Part of a small language model's weights.
Size: 13 layers, width 320, 8 heads of 32, MLP 960 SwiGLU.
Architecture: RMSNorm before each block, no biases in attention or MLP.
Training: a variant of Muon for these matrices, 903M tokens, 6887 steps.
MLP neurons of a small language model. Each row is named by its layer, matrix (down: output weights) and neuron, and shows model dimensions 16-143. Each number is 128 + 24 x the weight over its row's rms, rounded and kept within 0 to 255. Numbers have three digits each. A neuron's up and down rows have the sign that makes its largest values positive.
A block is one neuron, or neurons of one layer that tend to fire together. After each block is what it responds to, as a language model described it from the Wikipedia text at the highest values.

L10.down46:142113167108120122159144113135110161109120112077143118074111122153147143158166144089095161162121150128113130123148146086064111143114092167144211113134147106134140152123137113125126161139136157162107103126097134165144139122112127095090142111129144102106122125152135131084149090170160163120158128098165124143134124132138121141144128112099122145150131102128121158137081073113108108150153
L10.down85:149139172108154108113152111116092085123138126121132142111093135148095133130101079122130100138077140104074182136102168124089117161091106125148124122170164123125150140168154127099123094134145126126154152162138084141138153145143151124204116147149139105175137113092090150168146144122152109137122130100124140105103108130134091100141148107098100157088134184120084107111078116125112152123082
L10.down128:102162118098151168110127162121114129135162131145143153143105142089115122098137154149080146137135127101148118131130129163166150141150139131154107122128123174122113138128114112185100151093139138123112124111141134195116107115149125110165203119139151128152081099109123132171060128125096146099135112076136139151139140145152133093117120144148120147160178150109091126094153172115106135120131
L10.down132:102091121115097100136156158127140097141107139139109118142102124089117099129142137098185077147182126131138114146102128161156125151097127138122102132134135140088137121128140115108127150123092130127135117115124110063144154122129144111149046188129181127151118112096126088118131161131144142083122140125133143139093143122140103103118107144134121178156097119139102135115133111104133125085116
L10.down424:133165141104156158097141164112135143153114145110137100154148150101106125129127129154126113154164136108121147164181117148148108130143147125160145157131163106112146095139099131115147146165158149118123155121129106102081136127148136134133085132093108130178130112099127128147159140151151113096105106102130112153152112138140096141112151128108156155127130118077164164138126157131139136120148
L10.down520:166191127110123096145126140142109153143136122118143079190131087131107134128145111110157173104133145132114138139107129139127173136149149154106157085143140159148153076139108113127149126134123109131126145130121103113122081113103173133098162137118182136150109066111109116098077135168109137101111089158130127119130110133159093158112095128059133174113136153123133117119171048107109157147109
L10.down697:117102119117163153124172122129139140134104155173124150128123120115111119095112143128077122153120145115110101133135156099126126131114151142181150109122153121137123100135138107100096156148148149142119143147088108112131091132157144134129214139120113150141125156124137113098212122119096113110179125094114105122111140157162147203120129141095110134116154104134139123148103078150153138128181
L10.down841:087177076135127139119122123154122124142122166126117146164145157101102136123176119145133105140125133139152118126136201110121152133093164139114108135158123139145126113171122116090114092108120128100145141141096076068122111184169126153101186123124154123109126130101080085145120160133128106117108080141140108182144145101124122148132158132091179158124161119121146149128110127128137131133135
Responds to: Space before a number

L10.down10:130129091153109157119130160152092119153119128088101153114164145123099100089153130122109120100112088117130133122107112128083143121133149161148114090150127129125178153134136093124129125120129155101146125116186158134101111107103161091165111140148188124137129161120114161132096129122121125141139069098108111113153143147114175089137119160127121138093126136118128107162134113145137128173146
L10.down83:159148120168132108121131139149117123136144113173108149147121136115125141104139119116120162120119128111099116133113125160100101134119151135110138173139142104101133119128156121118113124145122151120096156157097123135157137159110145107090061164095167115140156158140117125166162120140120147130099148115128123154186127113104161106105154127175077154135124133111153141124129111128140083107112
L10.down112:153178157117147134154131149137118162145111128105160198138137092143129104088120124150148110136155154150137108137154180134138144154088120088108112104127111134139153135149123145121150096150120160106116143093182114122129131130138129137124144104166191111164172171123135079118166146139111110108135118139103155123092105148116133160127122148169117142107133131103091143139143094123117102125091
L10.down521:130148154123136132125117156123140145109130149152150156190112108121159103148150165088089097102152127127097127159172138174161120105120146141111157115088122130098126094107117133123105136096145134161166138109135124169106145138108119091124093142165127135156102125115119111151120120095061101137154104159149079105166122094089139080156146101132127117103118149109167143133109171118168141118112
L10.down585:134101122096171150137111117166118104111046130139089111116135140115089106115129149165154121066149127102173097108112108105094137138132116145145101141133105097104171114148179112097119156098136128149134139132112101142092118139110171152104177107138174111121144151118149130159143146183121111134123140102121154123152120144065182116144146146119153117133139109138145132154113161148183150112102
L10.down672:122117151177182114125152138178142150159113139114139139129100125106103168108168140167127092111131094151155126139129134122099131113099124196181111122141109122150096099140066131098089135115127125149126080101110119138090142162121106141142169112104139114136060129103155135119145121112170140110147146084133141123105153065139121158116140130086170101141102092129125150090098124119134137104136
L10.down780:160179158109125121102108144110137138130116074151140123148096142115127170101134105129158125091129117153132141136150122068143107126119193107121150115109119112130104097169153152115143134128136116119103135109158158123133134176095126114131072137091139179117135134110155151139115089152131119152127148127164151109135142154162167111152136123128122127138129162132093092147122150114130115107112
L10.down785:114136155133130085128135112126100142138115115132110122131107152156127162067155071136148150137113106103147110127086138113073141121132062138157161154139140128193186088117117119108139109118098122104152136108134078138135116158179131120097132164132159124112118147106107111128123144118131139069160119149143131145132117101145129120099124128110131097179130120131143122141130088152128136152133
Responds to: Biography predicate verbs

L2.down516:132119129133132167145136128111105103116118125130135122111080166152099111126127136172207159129096111100115106125134125121141122098112134126146127102123124130149130124140129134114121115130124171160128141089118141090075130200138116089133054095092096109160065123122140202168103115121106125150141127191114141130126094141139113135116114115096130130101144150135113114129143114165117111166132
L2.down656:129123116134093165129143116120151140119153105146089158126094118177152137107171122144148112133099106115144121141112079111138140146108138174107136113193187136139162160122153121116113179147139132131187135156100129125113150114151112138098119145092058100154118149124083134169125087134102100114145152190122088122128123098132128082119125115057177130110163089128138164153149119132095108132101
Responds to: Forms of "to be"

L5.down1:116119087140147130159123148133142097120095149116128108124160103098088140116147102150100109132151066151104143121138128073120152113112142096108153121165137154093121129177114169143104101101130117141129124107120158115127126125143138109144179139100128122111148105151085117109112138147135169119109093168141118113100087139139145086084160155167110096138154089124142133089163132144102148138192
L5.down320:177116141143131134120133126132136151104102104138067144167129138156113106134084100106089117089138106136124150123156115122128115142143139086097123114127142154124139126171161097115157101103132149127130098124114147164109131108140086099083101087093100062129128130107132124146150131114100101105103089117122146123125134120115083110125152141092144122124171154091110111110133157113142146162096
L5.down484:101125105159136123119108089109116110111117088112098127153141129158155117128107109119158132164136074159131142109109135122156145102119103136150122128131164111103147108144133147143060138129082163097129158099110106137120140086082118106124116150142158094142130133119129101103158114093156116095106096128132157135132107117098138149110149127182088140173147089140112101132123096110114121124178
L5.down577:076126097088124119094151106140067151142123114124129166156147150126099143118145165143148113131096138113153112147103167129090110117118054116148138125088104128135145150143162111130138091103110142129171085143173105123116132106101101128144181154140108136154093158141146117128123175156091159102118156141192134130099117149136107122157126146144163094161112112133131086094082150097094094143102
Responds to: Degree-granting institution cue

L2.down77:163092120144133161156185198154119170142068139102060150118117142088129119131138107127165086122105125121170100119138111093154095102162140120148097130093103144129139161108141135089148180119128099134145054125123141113152127139095161104135174151123109078090171150117107088073129166131132153102109117117128148118158100144124141127123128141118147130134132071145093110119134140102117121123130
L2.down258:191120124176155179104128144131122139126154169130152127122113096140112100121114084167115141067131123117104093102107148103122151104126117153143072108144137138155107151133145130095166102126101118105105122136089172083166113144159071160121121151142164116158128112088112157109154113132113122156099136136102123141101095133159092143113117149167158121164115125102141135167138145107087132119174
Responds to: Inner digits in numbers

L5.down330:104125112146156144142137144117118156154132120160119111135169107149125160141160083122127169191138169109118094140151110117114095184156110120131088079142114137125124120110142103107116125117074133128131148112145112141119149160077099126115068114132122170110195112086117159104132187089104112120091139099164157145137122139081126117173178105088124136113093133122089092116101149101115110111176
L5.down697:097121143109108123174104150132133147103140144153089117098114132156115095121132141184123129179091127115171122128156094133075150148128141140103124117132130133107158146131161074095122162125150113140131118092117151154092141129123121121136155121140149112089131121117172144115125128148108135115093124121125145127118085158109175099155120122090155133165149155126112109155144136120080080168139
L5.down899:152126090150123114114117096117113120117148123127160130139142161164103116126166098110120113142176113157147119109114094154192089117128108135135162126111119104152132087145138133109117180144135146108150123116095133104132072104097139118089078150140127133119132131143108153118107142157087119076163131115136121192109107145107106152159137168114132144144110139097113137131148110127126133134133
L5.down951:104166123106164077161082103100138124092101120137159107081159132128085143143176166124112124118104141113146098127132095133115124138144110124140129139125166142106159146103149115137161136151111142130127145114106106084134108085169144125130141131080103088118119161171172158135118132155097078132142068140113086124142151116135139106153140126120082101139134121110118149116136124133134139119118
Responds to: Table column separator

L10.down33:115110104113156113127123121099090123122122130101138138148127119162154123152094118114168144056144113146158083158109099164182126096110128096127114122123111123113139143117107151119104138125093096088110118145108074109118145095145121111128105146128171092110061131132148144110133132117103087133149075157151106128108132090139121080115134164080104156139117101106110144146131147151134122099133
L10.down90:110175161159137152085126141123100129148130131098107139130116153114116125119118106142124102118136134134138087150136117113142144153123123084112116088121147113166127154152109140122152113100114124063140148112144154147123141061100132123117163124106156144135117163140130109163121169148139175159162133123118159137119131174153124095138095146087108142143128137096073113139111124135089137170169
L10.down211:132131132154134088136122113142132088145128099137121100118149084098106125182177139114137141111103107117147103146139115108159083124105111149106166112112154133152132182166148129128114103134126182063159101102096160146128141166136142123130138111188141123150132144078103141100125124157093101121098120133099142188191085125131102137145112167149148116151149142136137126135115104127128136121103
L10.down407:123128150144117182121128157105155185118100155120099038133072106136118130125125175141128067122147152107146148112136130126121116108139100107159138146104091136129145141102133122129126122123085155116153114128095146115136117110132138133106013105117131105128080133129103125129134069153125197132151094092133101150141159143099126126150124105132159114118160112129150099113137130135128163101127
L10.down453:128159130140102151153117103127184126136105080138145121186137138091082111127169144118111191088116125146093130119108113151132125137130152106118098092126121124133083163137112126118129127108145081169162121129120114116145133186118154149147044115110155099142113141132142133130115116082166129111091093111134101119094139112150186089119136166138100136136129149131165167107093090153125102137117
L10.down628:107118137131139121130100128137106096145136072117135157137108135047159098125162088143127162091117125151144144136153181129140135154089109101100125149148122127139129160147100122121074171137175102136130143147139152141144076152189167124165119119155084115117112131088141104130108133120123124169118131133136117154091136138135174083111124103123126163103115144116172135142151101109133107133095
L10.down910:146124159174128131138121144106160094082182141129111178127123117150117175125142166130128149123094109151136117119156142126196141130092135097064134125139128153120140099173111115132088121101150145168139148098150139134114108148126126128086026149165110102130120106113167126181148165134115135098136136115116140103134158172148114155133125150131161140124110187130107188097122119127116111150142
L10.down936:123133139135130133096183093101134124140123156126121090126106125122097070196126135112109090150129131111112127107129112066115121089164117133129135072135154132147171113108120111099081134106133178173156125122130125091140149171074181134129100108098163139138073148146103144123101145126114128136104141147129098150110154111113114129133098136156126081152122144164138095106133053116130147109122
Responds to: Field-of-study nouns

L5.down228:129127152095135115108146141117119094141119127140106124138153096133137115151124126097121153096170134128120143121117136162120127139114114098125114103139120112143117133133092103097145096150167145148098116126155127130094130178153128108105090110146095109131106153120164091118159089106093146189149083117171130125129079124117103119127168121096122128117071135136144086087131109085130118135154
L5.down586:115117131110115121112119140090128154148131133103118068157129091150096163149137155079144151148112152108131142145101136149124123165131091107143128105103109122114178134061106108085104102126167143108127174139140141137139134164139128137179047082153109144115156148107125099133170059099141108141132146121163128127193145122145171161119093100130141112126088145152126140134108122088147146108185
L5.down662:119096101081113148121121172094073111142103126095124100127114119145103121142123101131157131163139158152136167162159120111108132130163102117085098132140111137177118141152136127098150161121136098095114141146160124075112123165122166120144072169142160094111163109131109156136090169150122107121178148117134113076135139095147157112120137110073144129129122130155174104120110099138149120145135
L5.down819:112147129142151155137162148144090145122063071135137115117163091149091128115125108103129146151089129170139117118108115086163097186080171128133132129121137121126107093128139105123117095157148098170110123141143138113157142134144100094097020090120125084127143134144171170156102125143098116118116161141154098117134129109166147127130155105113103141125140142121137114078106135097124140112147
Responds to: Word-completing suffixes

L2.down616:178132135139084075172109107102140131114139083127164127088095155159125093121085141134121100156102124106122152137134141111123147157100069150158137138114147161112151172142149121131157127105182114130109114161080149102146159147149118167105131131137117130172130151095125163129147125095156096117138152126124137151109082123177157108135124137143146158098149149131117115088155137132088114155136
L2.down763:154135140138113136136121113137139130157138143156146133113096144099120117167118147099174106141143157089135117118135136106111124096143134118135131116113140123106096146145155130157150125087109110159165170132106090134132161121168145145155062084157124098116116156085130111118138138111111109080171147146138115137158113132159157107149129136107113117114109127111132121136150138141124144130146
Responds to: Academic study/work nouns